MLP neurons of a small language model. Each row is named by its layer, matrix (gate and up: input weights) and neuron, and shows model dimensions 64-127. Each number is 128 + 32 x the weight over its row's rms, rounded and kept within 0 to 255. A neuron's up and down rows have the sign that makes its largest values positive.
A block is one neuron, or neurons of one layer that tend to fire together. Before each block is what it responds to, as a language model described it from the Wikipedia text at the highest values.

Responds to: Final pieces of given names or surnames, mostly in tables, rosters and bios, e.g. Christ-ina, Har-ley, Javi-er, Mik-hail, plus whole first names.
L4.gate124 [174 117 113 116 104 124 129 167 136 146 110 153 163 176 128 104 118 100 118 148 163 139 149 109 114 108 132 125 138 132 134 114 160 111 158 129  71 225 182 184  96 133 133 158  90 128  68 145 114 150 156 102 144 119 136 141 146 143 109 137 148 140 138 168]
L4.up124 [126 160 117 125 149 106 129  60 126  99 146  89  99 102  89 163  39 173 105 166 157  69 157 132 142 126  93 142  99 107 135 130 136 174 150 112 201 143 128 135 167 110 128 111 130  97  92  70 128 140 125 103 211 168 164  91 129 107 207 108 124 170  93 100]
L4.gate259 [143 121 114 143 148 136  86 169  84 100  82 144 115  97  88 193  85 142 167 127 127 128  95 145 138  68 163 162 109 102 124 141 133 148 106 153 123 161 138 165  79 100 105  87  89 152 117 160 131  90 119 132 147 131  99 145 145 188 130 169 112 162 149 194]
L4.up259 [128 168 105 145 128 127 127 115 158 153 105 150 160  94 134 133 160 191 145 138 193  94 114  82 127  87 107 158 138 148 123 135 139  97 175 103 135 179 119 210 135 136 137 165 112 147 120 113 122 106 157 134 228 138  81  50 147 102 111 130 155 146 131 167]
L4.gate1247 [209 131  91 105 120 184  84 129 152 147 131 156 152 116 116 172  65 180 110 128 168 158 115  78 138 114 129 202  64 121 107 152 162 138 146 137 152 157 171 118  50 164 111 140  85 145  98 109 154 130 146 170 188 170 134 127 116 141 180 127 149 121 158 164]
L4.up1247 [ 95 185 122 203 139 150 117 116 118 155 135 144 123 119  99 139 110 134 149 107 142 113 112 147 136 127 155 168 131 139 152  77 153 138 155 140 153 155 144  70 115 110 133 116 100 120  68 151 147 134 169  94 190 120 148  55 172 107  72 119 122 133  92 121]
L4.gate1468 [154 116 119 164 126 124  92 127  94 151 133 141 164 195  98 102  86 169 178 144  85  98  86 145 105  99  65 159  89 176  93 125 135 161 113 161  91 155 179 150 106 159 125 154 106  36  96 156  98 136 135  98 104 130 115 146 162 114 177 167  88 129 108 152]
L4.up1468 [178  52 130 135 151 150 117  95 164 146  96 170 105 110 120 113  77 160 136 155 130 109 112 163 179 153 117 149 136 142 165 105 135 117 145 128 103 147 130 137  78 111 116 102 126 142  66 104 149 196 134 122 152 133 117 105  96  99 138 142  96  82 159 146]

Responds to: The space or first digit of a day number right after a month name in dates, e.g. September 25, March 22, February 12; also sometimes numbers after model or route names, e.g. PlayStation 3.
L7.gate34 [149 150 106 116 119 140 123 131  79 115 155 107 160 121 160 138 106 146  79 140 169 140 135 112 117 233 134 131 164 115 195 104 119 143 104 173 130 144 129 122 115 143 156  84  88 167  95  96  81 134 115 132 136  99 135 156 156 182  76 147 200  72 139 148]
L7.up34 [118 119 108 115  79 112  85 149 193  66  49 133 149 106 173 116 111 170 140 115 119 155 127 115 141 123  76 140  68 150 147 178 106  98 151  95 124  92 141 102  65  75 163 123 161 124 134 141 147 161 112 128 103  69 121 168 149 172 146 142 112 128 187  87]
L7.gate851 [ 91 127  75 158 147 121 121 135 121 121 128 146 166 140  97 126 137 125  97 206 106 116 163 131 137 126 156 154  87 101 105 152  87 107 123 161 112 149 119 137  64 194  95 185 169 126 126 103 118 175  66 145 121 145 104  80 124 170 155 147 116 164 142 128]
L7.up851 [149 117 110 152 133 126 108 125 139 154 113 163  88  99 105 106 100  81 111 104  92 183 103 170 131 148 100 111 106  98 145 166 154 138 161 106 154 175 103 152  79 160 142 108 138 124 199 128  64  84 126 167 151 126 145 161 129  78 109 159 131 149 211  59]
L7.gate1002 [170 129  85 129  82 153 101 107 145 160 139 154 125 175 152 125 167 125 146 141  72 129 144 102  92 184 102  94 134 105 123 139 107  84 134 124 199 172 113 139 110 164 138 126 100  81  99 179  82 103 174 209 133 153 109 119 134 119 148 142 145 147 138 165]
L7.up1002 [125 130 165 107 128 119 122  98 144 117 153 164  88 104 113 104 123  76 107 134 145 217  90 127 128  95 128 157  99 101 148 174 130 131 111 162 171 144 128  80  50 112 169 101 167 162 158  95 128 121 119 132 150 121 161  43 139 148  89 120 151 135 164  61]
L7.gate1127 [128  96 145 113 117  96 118 125 187 100  66 130 161 154 148 108 140  65 186  86 133 161 110  78 140 183 152 189 166 111 105 153 147 138 167 170 103 175 100 129 106 124 142 135 127  91  91 111 105 151 127 168 190 116 144 143 105 105 186  89 115  49  72 153]
L7.up1127 [112  92 145 105  80 132 117 123 128 146 179 103 134 104 138 145  93 111 134 126 122 211 194  88  51 167 153 109 150 133 125 116 143 137 146 134 165 136 142 167  91 176  81  90 162 109 182  82 117 129 127 226 185 158 116 130 201 161 109  87 104 150  98 126]
L7.gate1133 [140 138 147 132  69 121  79 133 150 111  97  86  92 107 139 168  53  91 146  52 173 130  62  98 175 156 128 126 116 116 112 149 114 114 119 116  94 207 143 185 113 157 161 103 135 135 145 130 114 164 100 164 182 122 147 118 118 129 162  98 168 176 161  59]
L7.up1133 [151 151 179 108 130  59 100 119 142 137  96  96  99 146  63 131 135 104 107 134 145 150  93 120 178 112 155 113 135 169  91 138  95 130 105 127 131 155  62 110 154  91  85 170 124 122 157 164 135 154  69 166 191 154 140 160  95  65 134 112 141 156 151 132]
L7.gate1141 [150 193  28 140 159 139  71  98  87 108 118  99 127  93  81 128 104  74 117 136 113 161 124  70 117 144 165 146 147 110 136 169 131 109 117 144 154 192 117 121 107 143 103 137 124 134 108 156 189 155 135 148 125 170 143  38 133  66 126 152 115 144  69 175]
L7.up1141 [145 100 150  92 136 131  86  97 166 129 173 151 184  90  99 139  56 168  81 139 135 146  86 112 123 128 127  87 141 146  91 104  70 112 102 154 158 195 146 141  70 151 143  41 115 130 120 109 112 113  63 126 134 127 107 140 143 148 124 166  96 125 193  65]
L7.gate1260 [110  88  49 103 107  97  84  87 103 175 108  95 109 101 113 135 182 142  95 151 127 151 121 108 143 116 192 163  86  82 161 130  75 119 139 104 184 142 123 132  66 128 132  98  92 189 141  88 110  84 132  82  71 109 180  62 132 133 146 144 123 132 186 132]
L7.up1260 [136  96  75 145  86 114 123 163 132 114 189 179  45 155 131  90 147 123 101 101  56 127  45 122  99 124 119 106 116 108 151 178 145 160 153 112 129 197 108 175 156 104 108 118 122 130 135 113 142 117 105 134  88 117 121 129 160  95  82 118 145 155 106 103]
L7.gate1503 [191  84 102 162 114 104 122 173 145 107 189 144 134 179 148 114  71 100  74 121 132  50 147 153 144 105 118 136 100 148  93 152 142 105 142 142 156 155 101 114 105 135 169 122 213 122  47 122 124 127  75 139 109 118 121 132 173 110 120 131 131 108  67 153]
L7.up1503 [136 149 153 141 124 189 138 106 102 118 100 157  96 192 144 168 159 173 134 156 104 200  23 116 159 124 155 155 105 133  89 146 114 153 163 178 165 137 117 169 127 135 108 161 146 105 114  91 103 136 167 128 162 181 103  95 130 139 138 147 177 191 181 152]

Responds to: Nationality adjectives opening Wikipedia short descriptions or lead sentences (German footballer, is an Australian engineer), plus the "a" after "X is".
L7.gate383 [121 217 127 168 130 157 136 115 127 117  91 151 162 151  87 125  47 155 190  75  68 163 132 100  49 144  78 119 132 179 112 116 177 176 114 128 156 165 190 150 137 163 141 141 110  70  85 106 127 159  69 136  97 141 149  92 213 137 139 177 131 122 202 127]
L7.up383 [206 108 172 182 126 100 172 173  97 101 120 109 141 154 117  74 167  75 147 146  61 109 120 131 127  74 163 116 184 135 113  89 138 125 152  98 143 136 170 126 146  95 133 179  81 123 103 118 125 151 160 101 152 154 130  92 143 127 146 189 136 123 142 152]
L7.gate553 [ 99 127 164 142 104 117 184 100  96 190 127 160 101 143  87 156 109 126 147 128  59 146 164 173 134 141 121 107 207  90 134 139 164 159 120 124 181 105 131 173 117 163 127 137 180 129 117 134 154  79 150 131 115  91 130 177 118 115 157 103 159 165 172 156]
L7.up553 [139 128  34 139 141 120 157  82 129 125 121 102 154 107 136 130 113 121 155  71 103 118 113 126 150 129  62 128  95 153 120 148 106 150  79 134 157 119 124 203 190 157 146 164 131 196 164 134 136 184 109 109 118 167  66 126  90  96 168 120 184 128 117  90]
L7.gate702 [ 86 152 140 114  99 127  86 115 135 107  39 112 104 147 127 189 133 137 172 102 143 162 115  87 134 170 194 129 159  97 137 114 177 180 154  97 127 178 175  73 138 131 103 108  54 100 148 171 183 167 115  75 164 130 122  81 108  57 133 198 172 121 143  79]
L7.up702 [165 105 148 161 113 109 147 151 100 164 154 117 128 126 105 148 216 125 153 121 145  98 103 244 127 111  91 135  80  92 120 107 129 206 151 112 138  67 118 136 153 151 125 127 121 136 107  87 125 130 124  90 132 103 140 109  77 144 163 109  90 116 120 156]
L7.gate720 [163 145 130 105 152 104 144 165  74  96  88 148 112 194 159 145  53 129 131 111 180 150 143 112 114 127 138 139 129 131 119 150  95 141  93 138 130 181 111 158 125 136 164 115 116 122 112 121  98  96  99 147 183 121 120 108 127  94 167 149 162 167 173 145]
L7.up720 [ 53 152 182 105  88 142  66 143 109  66 144 139 178 120 133 176 124 146 118 106 130  99 105 127 114 116 156 133 194  86  89 140 176 125  57 152 146  96 149  37 165 131 192 160 105 173 136 130 157 130 111  89 143  90  98 115 167 141 166 128  99 151 132 104]
L7.gate900 [101 142 160 136 177 169 117 185 126  94 159  79 111 142  80 152  86 102 144  96 127 145 132 125 130  59 142  59 116 148  88 138 157 178 107 113 181 104 162 126 132 106 120 149 102 122  86 159 192 103  81 122 130  96 123 121 137 141 107 130  92 105 155 138]
L7.up900 [120 113  88 115 123 133 111 122 160 111 150  95  59 154 106 133 122 120 113 128 154 123 142 138 103 130 152 101 152 139 128 156 113 157 146  95 182  75  86 168 140 138 121 119 134 130  85 198  69  66  76 128 116 165  80 129  97 164 162 128 164 140 119  72]
L7.gate971 [ 73 135 145 139 117 153 132  64  91 115 168  55 104 154 151  92 113 140 148  94 149 102  66 114 111 113 113 114 162 152 153 177 120 220 135  93 132 128 132 110 169 157 138 129 150 112 110 116 100 137 135 125 192 103 151 117 123 103 114 167 131 156 117 132]
L7.up971 [142  93 170  89 164 186 142 124  82 151 155  94 134 108 117 154 107  88 251 114  79 143 158 121 128 122  64 127 149 118  50 114 125 141 113 128 164 153 116 190 151  94  99  86 194 123 135 186 154 172  41 120 139 187 117 178 109 188  62 187 195  74 137 138]
L7.gate1042 [105 115 135 127 163  84 177 159 108 139 141 106  80 139 137 225 157 124 119 106  90 199  95 181 101  86  67 126 176 113  82 118 127 120 108  82 139 151 165 164 198 134 112 123  85 128 116 157 131 122  59 105 165 151  81 114 108 141 134 162 167 166 164 147]
L7.up1042 [119 124 149 159  42 146 120 122 104 143 139  89 122 123  87 173  98  98 128 126  91  85 170  96 154 147 119 141 131 121 105 126 111 141  97 102 150 114 142 140 127 125  70 167 118 142 112  43 156 106  77 101  90 178 163 145 113 116 111 160  86 108 106 124]
L7.gate1396 [106 148 153 113 138 103 169 131  94  94 107 104 174 177 121 182 136 111 210  87 150  83 155  66 135 118 151 114 132 134 168 139  79  71  94 148 141 137 140 129  91 130 157 127  96 137 115 141 112 100 102 140 136 130 141  62 140 116 123 119 158 136 155 157]
L7.up1396 [ 93 105 133 119  69 140 173 103 201 156 133  71 103 134 168 104  99 127 132 180 112 105 117 166 116 131 169 147 135 150 126 114 132 114 149 113 151 110 116 185 154  84 161 206 169 129 166 116  98 100 126 161  85  92 119 150  74 127 159 149 117  76 150 138]

Responds to: Last word-piece of a multi-token proper name, mostly surnames, sometimes places or publishers, in biographies and sports tables: Gold-berg, Mayn-ard, Benton-ville.
L8.gate520 [149 107  82  88 129 102 140 104 127 138 126 134 171 166 142  89  92  87  98 163 137 142 139  97  64 173 129 157 114 122 182 170 156 125 117 110 191 141 110 213 117 172 120 143 135 106 140  89 126 149  70  79 114 131 133 111 152  97 126 136  87 137 129 100]
L8.up520 [113 106 151 126 111 185 117 104  74 113 113 135 119 103 109 135 127 132 160  89 221 130 155 167 146 109  60 153 145 173 115  83 148 140 137 169  85 177 154 171 146 175 131 101 105 144 115  90 135 135 144 140 104  98  40 162 155  98 156 142 160 139 206 116]
L8.gate1284 [ 87  81 140  96 101 171 131 133 178 197 116 114 137 132 153  92 110 172 160  87 143  85 108 120 121 133 114 151 132 144 114 139 152 127 139 142  90 106 132 120 162 145 142 149 114 104 160 108 109 109 196  75 116 101 156 122 163 186 114 146 138 127 174 123]
L8.up1284 [141 166 147  86 119 142  88 138  95 124  92 123 119 169 168 128 115 114 156 126 113 136 161 109 146 184 134 173 214  98 155 163 131 148 128 133 129  93 165 195  92 107  68  65 156  98 120  91 161 120  90  70 181 123 131 193 134 144 161 153 134 161 148 122]

Responds to: Spaces, newlines and table pipes in infoboxes, tables and dates where a number or field value comes next, e.g. "Total: 452", "On June 26", "CAS Number: 236547".
L8.gate377 [159 178 146  91 141  75 137 102 125  87 106 122 141  92  87  78 148  73 161 146 175 144 140  62 118 146 129 120 164 141 202 119  71 135 165 129  99 158 124  92 126  99 139 101 121 101  89 150 115 130 120 171 104 141 139 100  99 142 170 107 100 115  66 108]
L8.up377 [134  94  90 136  78 105 121  91 128 106 141 111  70  75 181 133 114 141 150 158 120 156 118 117 112 124 112 181 175 189 177 138 139  44  89 100  65 132 104 130 151 162 178  97 112 195 162 120  96  89 123 133 199  44  80 139 123 132 112 127 144 122 172  72]
L8.gate1292 [132 136 112  84 112 148 128 121 150 103 146 120 142 154 155  94 138 149 141 133 159 143 113  65 141  72 174 108 207 101 121 139 153  94 102 158 101 112  34 117 168 127 186 102 113  79 158 207 155 158 161 117 129 147 120 153 119 136 136 112 104  84 138  99]
L8.up1292 [175  99 139  55 176 143 132 158 156  91  86 123 117 145 129 131 135 113 147 149 109 141 107 112 156  85 164 134 130 112 132 171 119 158 150  81 111  80 168  87 124 148 171 141 124 118 114 129 142 172 144 117 138 112 126  86  82 146 130  89 111  95 104 109]

Responds to: Nationality adjectives opening a short description after a Wikipedia title line, e.g. "American politician", "Australian rules footballer"; also the newline after titles.
L4.gate214 [115 107  66 167 118 182 123  49 119 168 153 144  66 104 100 165  71 141 172 104  51 110 144 162 105 176 102  75 152 133 134 157 169 118  42 146 159 129 140 146 126 163 146 140 135 120 102 148 115 161  70 101 145 135 145 219  70 165 122 147 139 110 162  78]
L4.up214 [139 132 156 145 150 123  64 100 106 117 183 133 154 108  95 155  84 127 164 103 103  86 122  97 116 120 129 121  87  83 116 108 130 161  74 173 143 138 132 146 129 130 164 189 121 164 102 182  79 168 144 128 119  94  69  96 137 111 197 118  76 105 152 179]
L4.gate992 [186 141 155 177 139 134 146 133  92 124 115 137 149 107  65 115 159 103 211 103  92  98  88 164 113 140 107 156  58 194  74 134 161 124  77 132 138 134 139 133 147 140 122 174 106 125 137 117 116  74 100 127 115 110  94 140 118 106 163 170 133 122 198 190]
L4.up992 [ 82  48 123 113 191 123 148 102  78  63 191 104 119 168 141 145 142  90 176 176 135 126  79  78 151  49 127  78 166 159 100 126 166 159  97 156 141 154 141 194 133  86  85  87 150 193 162 120 125 115 112 182 108 146  54 135 144 133 159 162 113 194  94 151]
L4.gate1108 [161  91  98  99 122 154  94 104 154 164  96  98 141  99 142  98 146 116  96 117  96  62  94  56 158 134 104  45 119 144  97 111 148 159  87 125 141 169 134 163  88 148  82 164 148 108  82 125 136 144  79 198 200 134 108  98 108 128 157 175 120 138  85 149]
L4.up1108 [ 93  94 117 145  97 135 176  99 161  86 110 152 172 151 114  81  88 143 163 117  95  84 164  98 173 112 119 123 159 188 137  99  91  54 170  79 217 167 130 105 107 106 148 126 116 153 137 112 140  67 122  86 163 110 104 192 102 107 140 188 142 122 129  75]
L4.gate1409 [149 102 134 177 141 128 112 115  94 109  91  78 117 161  98 114 114 130 139 159 144 193 131 183 118 120 162 184 179 133 132 137 167 154  80 152  98 154 148 104  68 122 143 128 122  96 152 139 134 123 189 145 169 101 146 206  64 112 154  85 105 142 144 142]
L4.up1409 [ 90  88 134 212  73  51 165  71 119 136 117 123 137 140 170 129 160 159  62 178  57 105 136 121 169 160 147 102 124 122 138 122 111 101  97 157 109  88 105 144 104 109 110 186  69 180 150 131 159  60 108  56 155 141 133 147 120 157 156 138 197 160 170 103]

Responds to: Nationality adjectives and country names, often in "X was a/an ___" openings or after "the", such as Swedish, American, Japanese, Indonesia.
L8.gate688 [135 137 168 136 144 111 121 155 198 149 169 139 209 134  82 139  37  81 161 109 115 100  85  88 148 162 147 101 119 136 100  71 101 147 105 163 113  61 120 130 160 158 122 154 112 112 171 157 118 127 105 136 134 129 113  92 142 140 127  87 144  86 142 153]
L8.up688 [112 151 134 111 109 121 185 135 115 133 100 111  64 185 114 180  62 137 109 117 128 126 109 153  66 178 120  79 123 110  82 134 202 178 126 122  98 181 127  83 108 107 158 144 155  75 124 153 160 111 148 121 103 139 130 169 162 169 169 131 135 129 104 121]
L8.gate1039 [118 118  91  88 116  72 149 122 109 111 129 147  90 197 114 213  88  64 167  85 107 148 119 107 156 138  88 127  96 102 144 150 191 154  65  85 118 148 186 159 133 165  95  87 112 104 166 141 137 109 121  75 130 165 114 155 114 129 168 188 116 135 145 123]
L8.up1039 [180 163 135  77 124 146 103  98 162  99 137 117 149 163  84 177 126 121 154 146 134  87 134 120 172 117 104  94  91 138 121 129 115 143 118 125  73 116 165 119 138 156 114 104 154 169 137  93 158 136 115 136 180 135 149  97 125 141 152 176 129 143 134 133]

Responds to: Closing word pieces that complete multi-token proper names, mostly English place and surnames, often in tables and lists, e.g. Spring-field, Apple-ton, Pinck-ney.
L7.gate388 [167 113 126 123 117 141 111 168 176 156  47 147 188 135 112 159 105 157 199 148 163 134 133  92 168 154 178 125 126 145 165 143 145 131 138 121 119 150  99 149 158 136 136  99 163 121 108 100  96 110  92 101 174  81 147 162 158 120 120 174 138 105 126  87]
L7.up388 [135  94 158 151 154 118 185 150 164 100  88 129 157 109 151 107 148 122 170  90 132 105 158 170 131  86 109 166 128 134 125 187 173 135 105 117 180 151 122 161  98  82 142 134 152 165  67 106 151 131 126 165 120 123 104 188 114 163 117 209 165 110 116 103]
L7.gate601 [118 128 102 192 138  62 118 121 124 111 136 147 184 116 150 147 105 109 136 109 146 118 104 101 115 123 102 118 163 120 122 156  95 119  78 191 129 180 136 150 130  86 116  79  85 157 145 145 137  79  99  56 151 141  77 119 153 131 163 132 135 108  98 140]
L7.up601 [ 80 163 168 142 117 107 152 137  88 157 141 118 104 147  99 142 151 111 101 196 108 140  60 132  88 123 105 155 130 147  97 156 104 149  99 162 158  97 140 152 126  78  94 183 174  62 156 139 123  99 133 121 172  95 169 153 149 173 118 106 115 165 122 196]
L7.gate672 [131 131 108 143 163 166 172  94  47 165 121 113 111 228 176 155  78 127 151  71 164 140 133 139 120 158 148 147 190 109 111 229 164 149 119 147 126 128 157 159 124 145 157 106 145 126 158  30 149 112 156 105 139 164 191 119 145 121 105 110 140 148 144 160]
L7.up672 [179 127 177 171 174 118 116 104 108 180 131 114 164 110 162 152 197 167 126 118 195  92  61  97 124 142 132 159 152  80 120 105  94  88 106 153 129 109 163 149 133 108  98 103 174 103 134 137  91 129 144  91 117 141 124 187 170  78 167  92  96 171 129 188]
L7.gate674 [172 137 137  75  98  91 163 129 147 128 112 184 151 126 112 117 116 182 136  98 142  61  93  84 160 141 162 175 137 119 108 135 136 110 137 162 120 153 182 156 140 134 126 189  90 117 122 120 129 157 103 133 154 141 140 161 126  97 130 183 148 146 160 173]
L7.up674 [169 126 123 206 135 169 151 156  34  85 129  95  96 150 160 148 178 152  77 106 187 126 114 152 147 139 150 100 144  72 147 147 127  80 147 130 150 140 128  99 113 100 136 130 111 145 168 172 122 103 104 169 159 130 183 243 149 102 141 128 219 166 107 178]
L7.gate706 [104 103 140 183 145 118 156 153 204 124  67 171 131 129 132 105  76 119 143  94 187 182 146 112  73 110 115  71 103  85  70 154 154 188 170 168 108 144 165 157  56 144 164 153 105  88  97  62 105  97 167 190 142 135 189 103 143  98 131 118 108 121  80 157]
L7.up706 [141 120 169 107  93 145 154 146 142 132 138 124 136  78 110 122 112  95 135 153 167 155 157 189 159  64 115 118 163 148 191  96 107  97 110  64 127 111 120  93 114 102 170 110  87 110  98 101 167 128 133 185 120  97  98 162 117 193  85  89 134 127 126  70]
L7.gate965 [157  78 121 134 102 120 109  95 125 131  83  92 139 118 113 151 163 115 130 132 212  92 115  90  60 127 161 155 159 148 168 116 152 140 113 156 138 178 144 116  75 111 155 173 146 109 140  85 138 155 100 106 163 122 165  83 157 123 150 121 141 156 189 165]
L7.up965 [141  98 115 242 128  85 117  74 149 131 134 109 114  64 145 150 108 136 126  96 198 114 140 102 125 126 140 120 157 105 159 109 184 146 166 141 168 195 106 123 133  95 125 136 131 157 117 160  84  82 101 164 158 123 145 198 144 104 151 189 161 117 168 119]
L7.gate1265 [137  91  96 140 113  99  90 119 113 131 137 123 186 159 129  99 176 169 178 113 110 127  96 127  76 141 134 137 172 123 122 170 166  94 169 200 125 173  99 133  93 122  74 124 104 136 111 125 116  83 144 150 163 153 144 191 180 145 159 230  98 178 175 151]
L7.up1265 [163  87  89 131 172 127  32  87 103 145 126 151 173 124 161 134 116 106 126  79 178 129 128 105 161 145 136  75 111 119 124 127  98 107 136 131  76  84 130 154 130 137 149 116 146 157 103 111 120 209 102 114 164 105 135  82 150 121 186 128 141 186 101  97]
L7.gate1521 [154 184 159 132 136  67 147 145 126 131  84 161 167 130 173 154 137 174 144 110 187 133  98  66 125 135 133 198 140 128 168 170 151 188 133 158  97 225 127 143 103  76 110 111  62 108  79 137 146  83 181 110  94 153 160 125 181 117 127 116 170 168  89 177]
L7.up1521 [165 101  74 155 132 143 138 147  99 115  99 148  63 148  49 142 124 184  99 107 140 192 169 158 138 108 141  69 174  94 111  82  94 164 137  87 141 135 153 136 108 124 144 157 111 117 101 119 100 119 160 115 145 114 154 194 134 134 142 105 115 123 113 121]

Responds to: The space token right after a month name (or "On"), just before the day or year number, in written dates like January 24, 1924 or March 1957.
L4.gate401 [117  92 111 145 130 124 129  68 133 121 114 187 184  70  84 106  92  83 151 149 172 160 180 133  95 188 105 152 112 160 113 119 117 139 144 121 138 148 190 149 107 158 168 158 157  88  75 102 112 133 125 128 135  97 131 153 147 161 127 123 181 135  94 100]
L4.up401 [137 166 131 150 145 156 107 113 146 100 135 112 136 170  92 173 140 150 185 144 152 154 119 127 127  87  87 111 108 145 146 113 124  96 108 108 114 114 102 145  88 192 171  88 150 172 127 116  99 149 148 134 141 145  98 129 172 203 129 154  70  74 201 124]
L4.gate655 [162 171 137 112 113 149 143 134 134 100 116 157 138 143 169 139 104 154 175 124 132  83 103 118 121  88 160 161 116 123  56 178 135 149 138 151 137 113 109 139 128  97 203 100  92 114 127 169 145 145 127 146  68 137 105 105 119 125  86 169  93  98 140  86]
L4.up655 [106  88 127 132 136 124 113 123 109 116 133 101 137 165 116 113 153 104 134 166 126  96 115 118 163 140 103 148 106 101 123  86 136 122 143  94  99 103 158 157 102 150 133 137 140  82 137  70 131 183 198 125 111 145 134 102 121 159 183  47 114 126 139  95]
L4.gate803 [170 149 166 160 180 104 148  96 155 134 133  82 151 109 159 147 105 108 157 119 145 170 128  63  82 105 129 148 146 166  81 223 149 120 172 158 134 188 156 126  57 108 139 100 117 117  84 109  78 124 131 155 170 115 156 115 145 112 158 127 116 126 129 165]
L4.up803 [ 74  88 141 164 148 161  62  69 146 105 145  75 159 179 184  99 131  91 124 144 109 124 209 117 108 130 121 124 139 203 103 142 162  73  99  74  77 140  81 123  95 139 121  69 179 103 124  99 113 136  82 169  68 143 104 113 139  81 140 173 127 167 151 111]
L4.gate887 [155 137 154 102 110 116 116 121 127 129 144 144 137 184 165 173 131 121  90 118 136  71 141 120 140 141 142 139  91 126 132 144 111 128 144 117 102 169 150 137 114 124 175 116 117 177 125 178  91 132 115 128 120 118 126 109 159  90  73 116 122 117 160 109]
L4.up887 [111  96 163 144 210 143 141  73 128 133 155 140  83  94 127 144  85  65 137 111  86  48 129 140 111 125 101 134 170  72 202 179 211 134 117 157 135 155  60  98 114 108 161 104 150 142 125 116  98 135 139 126 100 124 155  46 115 110 128 181 137  82 143 120]